config.yaml
n_layer: 14
n_head: 5
d_mlp: 640
activation: "swiglu"
norm: "rmsnorm"
qk_norm: false
init_std_qkv: 0.0322
init_std_up: 0.0322
optimizer: "adamw"
beta2: 0.99
warmup_steps: 591
decay_fraction: 0.943
final_lr_fraction: 0.05
batch_tokens: 16384
train_tokens: 140800000
MLP neurons of a small language model. Each row is named by its layer, matrix (gate and up: input weights; down: output weights) and neuron, and shows model dimensions 48-111. Each number is 50 + 15 x the weight over its row's rms, rounded and kept within 0 to 99. A neuron's up and down rows have the sign that makes its largest values positive.
A block is one neuron, or neurons of one layer that tend to fire together. After each block is what it responds to, as a language model described it from the Wikipedia text at the highest values.

L9.gate290:62 46 35 07 75 30 56 61 45 55 69 25 53 40 63 55 43 69 35 58 53 44 47 48 23 60 39 34 62 52 66 34 50 40 49 58 28 27 50 32 54 36 66 73 60 57 52 88 44 26 62 35 30 45 30 23 43 48 42 82 48 39 60 49
L9.up290:84 74 44 63 49 27 40 38 63 39 46 45 44 66 60 51 41 44 56 50 33 46 42 45 50 66 06 54 46 66 53 49 34 31 45 79 40 30 44 85 39 54 43 44 69 39 66 37 51 45 70 78 35 44 58 57 52 53 54 43 51 38 53 79
L9.down290:26 62 49 53 34 46 27 67 60 41 44 29 33 55 33 51 58 48 72 81 43 46 33 58 61 33 62 43 55 57 74 64 50 56 43 70 18 47 46 44 62 86 29 41 50 55 68 49 29 58 58 67 66 92 49 54 65 25 68 50 44 69 73 74
Mid-word name and year pieces. Second or third word pieces inside names and years in lists and credits, such as ap in Japanese, ok in Yoko, or 1 in 2017.

L6.gate63:36 41 37 36 40 68 54 40 50 55 46 56 76 37 67 56 60 67 35 66 40 55 37 33 43 46 59 24 41 65 40 69 69 48 60 38 41 38 78 46 38 27 37 66 56 57 54 36 74 56 57 22 62 67 57 74 48 64 33 43 40 48 47 42
L6.up63:65 34 26 51 30 48 48 45 49 54 31 31 29 59 60 31 58 73 30 55 32 41 61 41 38 46 72 45 50 46 48 42 49 71 71 43 54 46 68 44 54 23 42 40 65 73 73 62 57 31 36 71 21 53 61 51 74 54 50 55 55 53 78 30
L6.down63:50 47 40 19 42 48 44 30 52 68 45 46 63 65 38 56 55 56 24 22 51 29 27 65 45 52 57 78 43 31 27 24 47 52 49 34 38 36 43 48 47 48 42 47 50 64 56 74 49 50 43 42 62 89 31 48 46 66 37 39 65 44 72 44
L6.gate357:54 81 38 43 14 80 70 51 56 61 53 57 50 42 73 54 60 51 54 52 55 53 43 25 24 64 57 46 36 64 73 58 44 23 49 43 35 47 58 50 52 47 69 32 36 71 55 51 73 41 54 23 47 60 58 59 70 57 45 60 50 57 53 59
L6.up357:66 39 43 37 42 46 38 43 32 27 36 29 70 33 40 69 26 37 57 54 47 57 43 30 56 54 68 53 35 41 45 48 58 27 50 57 65 50 05 45 53 65 28 55 48 16 32 66 33 64 71 40 35 36 39 53 42 53 61 22 50 48 50 38
L6.down357:41 67 52 54 55 57 68 57 36 35 57 65 69 66 48 65 65 38 66 59 50 65 56 13 48 58 47 29 31 82 64 59 45 50 38 35 52 65 62 15 55 56 59 61 55 85 60 59 71 44 46 64 49 40 79 20 70 57 45 48 63 50 30 40
L6.gate371:54 82 43 53 32 67 53 43 36 66 62 56 49 56 43 48 51 62 45 54 51 39 78 56 41 55 59 37 41 56 60 58 68 28 26 43 58 00 45 37 56 34 37 12 56 39 66 59 44 28 58 45 55 53 58 32 65 62 57 37 41 42 49 37
L6.up371:55 59 46 38 37 33 38 41 52 69 58 42 48 69 74 56 55 61 57 66 50 28 51 30 51 58 60 55 29 54 56 77 21 46 61 61 34 43 43 62 43 53 51 38 17 63 51 51 47 48 42 52 37 61 32 53 74 45 25 30 63 56 69 54
L6.down371:44 63 46 29 41 53 54 47 37 67 37 44 41 63 49 51 41 04 44 79 45 36 22 42 40 61 47 53 57 49 72 48 46 48 71 70 51 62 60 49 33 88 58 56 45 59 45 66 47 66 20 46 72 43 46 36 55 43 43 67 54 35 16 15
L6.gate595:53 66 17 38 57 67 30 48 50 59 46 28 48 62 35 77 40 61 22 38 80 47 54 30 27 55 48 40 55 77 44 77 47 66 46 32 54 67 56 40 75 43 35 44 49 74 72 63 32 69 46 49 63 47 50 47 48 68 67 52 57 50 29 42
L6.up595:72 19 49 29 37 22 64 68 58 58 50 42 79 67 46 40 23 37 56 51 67 60 38 43 45 49 58 29 44 49 69 76 61 55 44 18 57 45 70 55 49 17 53 47 82 73 65 30 55 68 40 53 49 39 40 49 73 73 34 22 72 27 43 51
L6.down595:47 30 42 45 35 22 58 64 26 50 69 51 49 57 46 56 38 62 71 70 76 46 22 56 60 55 19 55 49 59 58 68 54 80 50 67 24 22 65 39 28 40 41 44 65 68 59 41 61 54 48 53 61 35 75 56 31 63 76 54 59 28 69 64
Mid-word piece after capital. Short word-internal fragments, most often le, right after a split-off capital first letter, e.g. G-le-by, C-le-veland, C-h-arles, G-er-man.

L3.gate0:91 53 76 51 66 82 50 49 29 50 61 51 55 36 69 27 24 49 32 47 48 47 60 27 42 58 62 52 49 76 49 51 57 54 64 52 50 48 48 59 46 56 60 47 35 79 42 87 48 41 57 51 55 49 69 46 41 33 46 75 53 50 43 32
L3.up0:61 36 81 37 07 66 51 44 36 53 40 50 04 46 57 32 47 47 53 67 50 35 59 50 39 70 74 46 52 53 39 57 59 31 54 50 55 59 37 51 46 43 60 48 31 27 55 15 52 75 31 47 44 49 78 60 58 33 51 42 48 53 45 80
L3.down0:59 35 48 76 67 43 45 50 51 66 51 87 55 57 67 36 41 20 32 55 65 59 64 55 29 34 50 18 47 49 62 52 60 55 52 55 56 46 71 46 50 64 52 58 46 42 38 39 32 57 70 36 83 62 36 55 43 38 35 52 24 72 65 84
L3.gate267:52 46 63 62 39 32 53 53 56 35 30 51 83 46 62 82 15 51 63 64 48 50 55 41 40 50 46 56 53 32 45 48 49 61 59 40 43 69 35 62 43 47 72 59 31 57 35 36 51 68 32 60 64 52 19 45 56 26 44 72 51 68 53 50
L3.up267:49 45 38 43 68 36 60 43 44 51 37 52 45 49 37 73 61 54 48 51 48 83 73 89 54 92 45 42 41 39 35 58 40 50 70 50 46 58 44 62 63 48 28 48 73 88 26 58 66 53 17 51 19 37 64 47 47 47 74 44 54 47 43 47
L3.down267:36 18 34 61 59 69 30 42 44 44 47 42 52 62 44 47 51 60 00 68 32 72 53 47 47 72 58 66 41 50 71 50 50 50 57 62 31 70 51 59 83 53 44 47 54 58 48 30 67 61 23 49 24 65 57 45 76 76 33 42 77 54 56 50
L3.gate491:44 50 71 48 33 52 46 47 29 47 49 49 54 45 56 19 57 48 54 60 49 63 67 44 82 28 43 42 48 64 40 54 43 24 34 83 51 45 61 41 53 51 45 25 14 34 65 99 46 59 18 45 21 35 50 62 56 46 77 35 53 47 49 74
L3.up491:39 48 35 57 27 49 47 47 64 47 75 50 57 50 71 44 65 48 48 60 46 38 48 51 39 13 71 49 49 47 32 48 52 63 54 48 55 53 41 45 50 54 27 47 65 21 71 57 41 57 46 48 60 72 70 53 55 88 00 48 49 41 35 45
L3.down491:54 42 36 47 82 71 42 45 24 63 62 65 69 45 39 65 25 50 00 32 59 45 43 37 20 51 53 10 69 46 73 21 52 56 63 76 52 42 64 78 22 70 51 51 44 74 66 36 58 55 50 75 32 54 26 58 80 49 65 77 43 34 38 29
L3.gate576:35 46 28 53 64 52 48 56 58 47 66 49 47 27 69 63 19 54 44 56 49 51 28 09 46 44 34 53 49 50 48 52 46 55 71 82 50 54 56 44 46 46 65 28 29 37 42 65 50 56 22 46 21 40 36 87 50 38 99 27 53 60 52 70
L3.up576:53 48 80 52 50 99 49 57 27 50 38 50 61 28 54 21 32 48 68 75 50 42 52 51 42 61 30 47 44 69 42 49 61 25 32 55 57 55 45 48 49 43 20 11 43 29 31 53 49 48 12 50 35 95 31 55 54 24 33 32 56 43 55 45
L3.down576:40 55 64 42 73 40 52 39 54 77 62 55 63 45 81 36 67 55 72 48 24 33 59 37 62 47 37 60 70 12 27 53 60 44 66 57 47 70 31 27 57 59 32 32 53 18 59 48 46 39 42 31 49 80 59 32 33 35 44 28 40 62 50 61
Subword "le" and table header ends. The mid-word piece "le" inside split words (re-le-ase, e-le-vation, se-le-cted, sing-le), plus the final " |" ending a table header row before the |---| line.

L9.gate113:50 62 40 71 61 42 50 42 36 63 70 82 62 25 38 65 51 75 49 60 72 51 66 31 27 66 34 38 64 45 50 32 44 33 26 33 57 33 41 22 63 58 50 32 92 45 64 32 77 21 62 60 39 53 52 24 60 65 43 30 40 19 60 55
L9.up113:83 64 44 64 44 28 37 57 35 59 49 75 42 67 66 67 64 60 42 73 58 47 62 52 48 67 26 59 79 51 56 40 46 50 24 30 45 34 41 38 41 50 59 38 45 42 68 33 35 26 54 50 47 68 47 51 73 35 44 50 61 14 25 43
L9.down113:71 51 63 53 37 71 52 53 58 27 57 67 66 59 52 53 25 65 64 41 35 71 46 40 28 26 34 65 58 46 64 74 43 48 47 42 55 34 59 84 52 79 74 45 74 27 50 29 02 57 27 46 29 57 58 59 45 39 77 58 30 42 68 46
Early word-piece continuation. Second word piece of a word split after its first letter or syllable, e.g. O+ly (Olympics), Col+le(ge), E+l, Se+ed(s).

L9.gate521:74 60 58 77 30 59 25 49 47 51 40 76 52 74 49 37 64 59 39 50 45 74 56 29 47 56 62 41 41 65 24 52 38 68 62 32 18 65 30 22 61 48 68 45 51 28 64 40 41 49 44 48 86 51 61 22 77 62 22 58 62 54 67 49
L9.up521:51 55 44 63 32 11 38 52 20 46 38 52 63 56 63 71 63 49 59 45 50 57 70 38 59 19 74 33 71 67 47 42 39 45 56 44 49 59 27 50 69 59 49 50 30 41 52 52 50 39 64 56 44 36 56 44 43 72 41 39 41 39 71 64
L9.down521:58 32 21 55 65 83 57 68 53 59 52 43 38 50 58 69 36 48 88 77 50 19 50 63 60 42 44 64 55 61 40 45 45 26 35 34 41 58 31 56 35 37 42 47 72 35 40 35 50 37 18 67 64 44 62 37 55 42 51 58 37 63 49 45
Mid-word fragment tokens. Word-internal pieces that continue a word split into several tokens, such as ly in probably, oun in announced, um in Mumbai, and ey in Alexey.

L3.gate152:61 56 33 56 69 61 42 47 44 55 49 49 59 51 59 59 29 72 37 48 56 53 37 52 71 47 48 32 40 47 49 70 48 59 47 50 19 40 45 48 51 45 61 49 50 38 42 51 65 52 35 22 46 58 66 48 43 53 66 50 71 53 33 45
L3.up152:51 64 62 63 45 48 40 34 34 65 48 76 41 48 62 43 63 41 41 61 43 71 31 52 58 56 56 66 53 60 59 57 71 42 39 46 32 42 47 52 42 62 56 38 69 53 23 43 48 46 45 36 42 52 60 38 61 55 56 39 77 00 45 36
L3.down152:46 61 55 39 63 26 57 39 54 53 44 94 25 64 33 59 60 21 79 49 46 68 54 63 43 66 33 64 58 52 46 66 72 28 46 50 45 54 28 65 47 66 79 75 77 54 29 47 41 35 55 62 57 60 42 57 51 58 52 60 73 20 63 46
L3.gate275:71 47 61 40 41 61 53 48 58 53 33 50 44 54 59 79 33 53 66 39 52 71 60 70 51 56 22 49 52 60 69 50 29 73 45 44 48 53 51 56 44 48 72 14 19 22 44 43 51 49 51 52 34 17 45 60 50 33 69 55 45 52 46 72
L3.up275:56 55 66 48 65 19 45 53 66 56 37 51 60 66 58 43 63 49 41 49 47 54 81 77 32 54 56 41 46 30 48 49 37 52 27 40 43 52 42 53 48 52 78 47 88 41 61 47 49 38 79 48 30 19 40 75 43 62 25 79 44 50 49 62
L3.down275:40 54 43 25 38 16 56 39 43 39 42 56 56 42 50 76 66 50 99 48 55 34 27 31 33 52 31 39 48 50 59 57 26 52 35 53 61 78 63 49 66 32 50 53 44 53 50 70 57 57 42 45 57 34 54 57 55 47 58 85 27 59 60 47
L3.gate334:57 48 62 47 66 42 50 49 63 53 35 50 26 27 45 69 75 51 48 33 52 54 35 49 86 40 44 52 46 53 34 53 53 38 58 51 45 48 53 54 55 59 59 64 15 24 49 60 52 47 14 48 29 38 45 43 60 45 45 21 47 52 57 33
L3.up334:77 51 25 57 00 68 49 52 52 50 31 50 63 76 47 33 69 50 52 40 50 51 38 46 58 35 52 52 49 66 92 55 59 72 71 43 45 50 45 52 52 51 37 72 77 58 47 55 51 44 41 55 27 68 55 26 56 37 08 90 50 47 52 82
L3.down334:46 33 43 28 46 40 63 32 57 59 40 65 34 82 45 55 31 66 15 65 42 57 62 52 53 36 42 45 41 39 54 49 56 46 52 77 35 47 40 48 81 53 37 56 47 49 16 48 60 43 50 54 10 53 49 61 50 35 78 36 45 36 33 99
L3.gate582:40 68 41 26 54 32 37 63 41 71 41 72 56 37 72 51 52 15 42 42 30 57 59 55 50 43 50 60 61 42 38 55 39 64 56 65 56 25 40 42 22 80 59 58 52 54 47 46 56 47 50 32 63 44 44 46 55 43 48 61 81 36 19 47
L3.up582:40 31 39 48 43 34 48 62 20 66 41 66 56 47 50 66 59 62 45 43 33 45 60 62 52 54 42 54 51 36 48 71 32 60 54 45 64 42 42 15 27 57 61 61 45 49 57 44 55 43 58 22 51 49 43 56 60 44 51 62 57 54 42 52
L3.down582:40 53 41 28 57 48 54 50 65 56 50 61 23 64 42 57 40 06 38 45 32 57 41 42 51 48 29 51 71 54 46 59 62 48 68 53 37 46 41 76 47 67 76 65 69 42 29 55 56 56 66 76 46 67 38 42 39 48 63 59 72 38 40 54
Parenthesis-closing sentence ends. Mostly the ")." that closes a parenthetical at a sentence's end, e.g. (DAMO). or (Florence).; also inner word pieces such as ab in about, rit in writer, ican in Republican.

L3.gate235:38 50 45 39 35 57 59 55 51 44 24 50 78 00 70 74 90 55 30 66 52 62 36 32 42 73 59 45 53 37 42 45 42 69 46 55 56 54 63 56 51 35 69 27 22 88 55 59 57 60 47 51 66 54 63 64 38 50 98 51 42 53 59 57
L3.up235:54 37 39 53 41 44 51 53 22 50 01 51 45 41 29 69 71 56 54 53 44 37 18 51 72 74 05 45 35 46 57 54 51 44 60 19 56 49 36 50 58 53 61 64 57 21 53 38 53 39 77 50 50 52 26 68 51 99 61 59 54 47 34 54
L3.down235:77 58 38 26 63 49 35 67 44 44 36 67 57 43 50 46 64 51 12 57 38 65 32 46 62 43 55 29 52 69 68 33 40 71 33 65 53 43 54 64 24 80 38 48 70 67 56 33 29 30 42 28 59 45 61 51 50 47 84 32 59 25 39 60
L3.gate280:56 40 84 51 59 78 50 53 58 49 68 50 60 68 44 64 18 51 51 22 49 61 50 69 33 48 62 43 57 53 03 48 46 38 46 81 53 59 45 50 52 52 50 62 32 25 51 60 55 39 24 53 39 52 50 76 45 57 58 34 50 50 38 89
L3.up280:14 58 44 53 64 54 45 43 51 47 52 52 67 08 42 40 36 49 42 79 46 80 61 30 35 30 41 47 53 54 59 45 53 34 56 60 48 54 65 51 48 49 49 34 12 24 43 00 53 65 67 49 88 57 69 86 51 30 09 79 52 51 56 84
L3.down280:59 48 43 19 32 47 44 51 46 44 59 24 84 36 70 53 36 28 86 63 62 42 37 54 46 62 60 69 36 86 59 60 36 54 43 39 72 74 51 48 53 53 50 20 58 26 72 46 37 47 36 46 52 16 73 63 58 39 58 66 66 58 68 61
L3.gate290:05 50 99 50 35 54 52 52 33 50 20 52 57 79 71 52 72 48 49 29 50 58 43 48 70 74 62 50 48 55 40 48 51 49 44 52 46 45 52 54 46 50 47 52 63 34 41 13 56 36 58 53 38 42 58 45 47 46 00 16 48 46 43 16
L3.up290:92 51 53 46 78 59 50 50 34 49 41 51 62 38 46 48 12 49 51 58 48 60 44 72 83 52 28 50 52 60 51 50 53 25 85 34 50 48 52 52 52 42 35 26 57 47 56 99 54 41 57 50 46 41 49 43 46 66 75 80 48 58 71 70
L3.down290:45 64 13 45 27 32 73 62 60 22 44 41 33 56 54 19 54 65 62 53 53 71 40 56 44 30 59 72 22 25 49 65 41 47 34 51 48 35 47 23 53 48 55 46 48 60 42 56 27 46 21 76 46 64 74 60 78 63 27 58 63 46 32 58
L3.gate567:10 54 99 53 51 74 48 47 64 55 74 52 37 64 51 47 29 56 54 27 51 51 64 81 33 59 60 57 57 44 10 46 47 47 15 37 44 43 73 44 46 48 28 46 99 58 49 61 49 41 23 45 25 52 25 28 44 44 52 63 56 61 37 36
L3.up567:77 54 78 44 39 49 50 46 65 42 37 52 43 45 69 53 34 47 49 67 51 70 61 45 48 41 63 47 53 38 40 50 50 26 29 57 50 53 60 50 47 52 09 47 47 74 54 09 55 49 57 51 29 71 55 51 48 57 92 57 60 62 34 83
L3.down567:42 45 48 45 49 30 66 63 61 56 21 52 66 55 65 52 43 14 64 39 44 63 57 52 73 67 54 22 70 32 47 62 74 53 62 45 49 69 40 40 22 63 50 56 25 54 63 62 80 65 65 56 58 45 35 65 57 45 79 27 17 39 32 44
Word-final "ly" fragment. Closing word-piece that completes a split word, mostly "ly" in adverbs, nouns and names (traditionally, Assembly, Charly), occasionally others like Tamil, come.

L6.gate221:65 64 50 74 65 64 46 54 51 54 77 67 55 53 45 68 46 63 20 66 53 23 41 42 50 56 40 60 34 65 40 46 24 49 43 59 29 73 40 50 53 18 65 37 56 37 57 40 47 72 46 47 47 43 69 41 83 19 50 64 54 51 64 38
L6.up221:37 19 66 61 54 54 30 58 37 37 61 41 54 48 68 45 39 61 44 77 68 73 51 44 56 52 70 57 47 60 36 84 59 39 40 56 65 88 72 75 56 36 40 52 35 63 70 69 02 57 22 43 52 57 78 64 71 57 67 44 44 44 74 80
L6.down221:38 43 47 13 36 43 46 85 31 28 53 45 55 85 58 31 58 27 94 77 49 58 45 33 85 46 44 51 62 42 56 70 64 51 48 52 73 54 59 65 59 63 56 40 58 40 59 69 26 42 62 44 46 42 54 48 61 36 57 53 21 56 57 40
L6.gate399:64 86 62 58 58 38 31 49 50 39 54 30 43 60 65 64 40 37 41 54 34 30 62 42 51 38 52 47 36 84 76 65 45 58 35 68 52 48 63 53 48 62 48 56 38 51 75 45 25 31 58 40 64 37 32 27 59 36 88 54 36 35 41 70
L6.up399:62 64 42 18 51 52 53 65 52 62 55 45 60 35 27 36 25 52 54 48 24 50 64 30 59 23 66 54 47 71 47 44 66 61 44 44 22 33 41 43 38 74 60 77 62 48 34 66 53 59 49 45 47 47 62 50 95 52 50 22 78 51 49 57
L6.down399:44 57 62 34 57 38 62 32 52 57 60 64 48 39 73 58 48 43 68 39 42 49 23 54 63 47 22 46 62 48 61 46 37 55 33 73 52 58 50 51 39 57 21 31 73 43 51 56 46 56 61 55 49 31 50 75 35 46 08 48 23 71 66 56
L6.gate593:43 50 33 69 64 33 34 53 50 57 47 46 44 49 56 82 34 53 43 63 55 38 66 33 52 31 48 49 69 66 76 34 41 40 35 62 58 56 39 62 54 43 62 68 41 41 57 56 24 45 68 62 48 36 62 58 87 48 79 52 73 68 38 44
L6.up593:18 45 29 67 39 51 18 29 51 32 69 41 64 46 54 63 40 44 33 72 56 47 50 26 65 37 44 38 58 73 39 45 42 64 39 69 27 52 66 48 54 93 52 55 36 54 33 41 51 60 58 36 67 40 50 50 41 76 42 57 43 57 39 57
L6.down593:55 65 43 39 36 30 68 57 29 37 52 51 51 60 41 60 51 70 75 40 75 45 68 38 65 56 63 42 30 70 69 72 42 47 66 44 62 34 46 55 45 34 61 34 45 46 36 34 33 48 58 34 33 23 48 62 60 37 60 32 72 62 73 39
L6.gate622:32 42 39 42 43 35 41 59 51 71 54 47 57 33 45 60 70 54 47 39 22 50 76 49 43 58 62 39 29 63 57 54 36 63 61 24 61 45 56 36 56 33 61 50 47 48 60 42 75 59 17 37 54 54 69 66 61 59 43 48 34 42 86 73
L6.up622:38 35 57 17 61 28 58 47 57 39 60 50 56 42 32 81 50 29 51 48 53 54 79 50 41 60 37 46 68 64 49 58 66 31 65 35 73 72 28 60 63 42 57 69 29 66 52 53 63 46 74 64 43 21 48 61 58 41 54 48 48 29 73 83
L6.down622:45 37 63 57 51 40 66 50 57 54 46 50 40 35 56 60 28 42 97 64 49 55 43 45 46 77 45 54 60 61 33 42 65 36 47 54 25 51 55 75 78 55 10 41 58 52 52 51 38 57 25 55 43 40 49 56 64 64 74 44 66 54 47 36
Month-name word endings. Second or later word pieces that complete a split word, mostly month names in dates (Ju-ly, Oct-ober, Mar-ch), plus -ly adverbs and split personal names.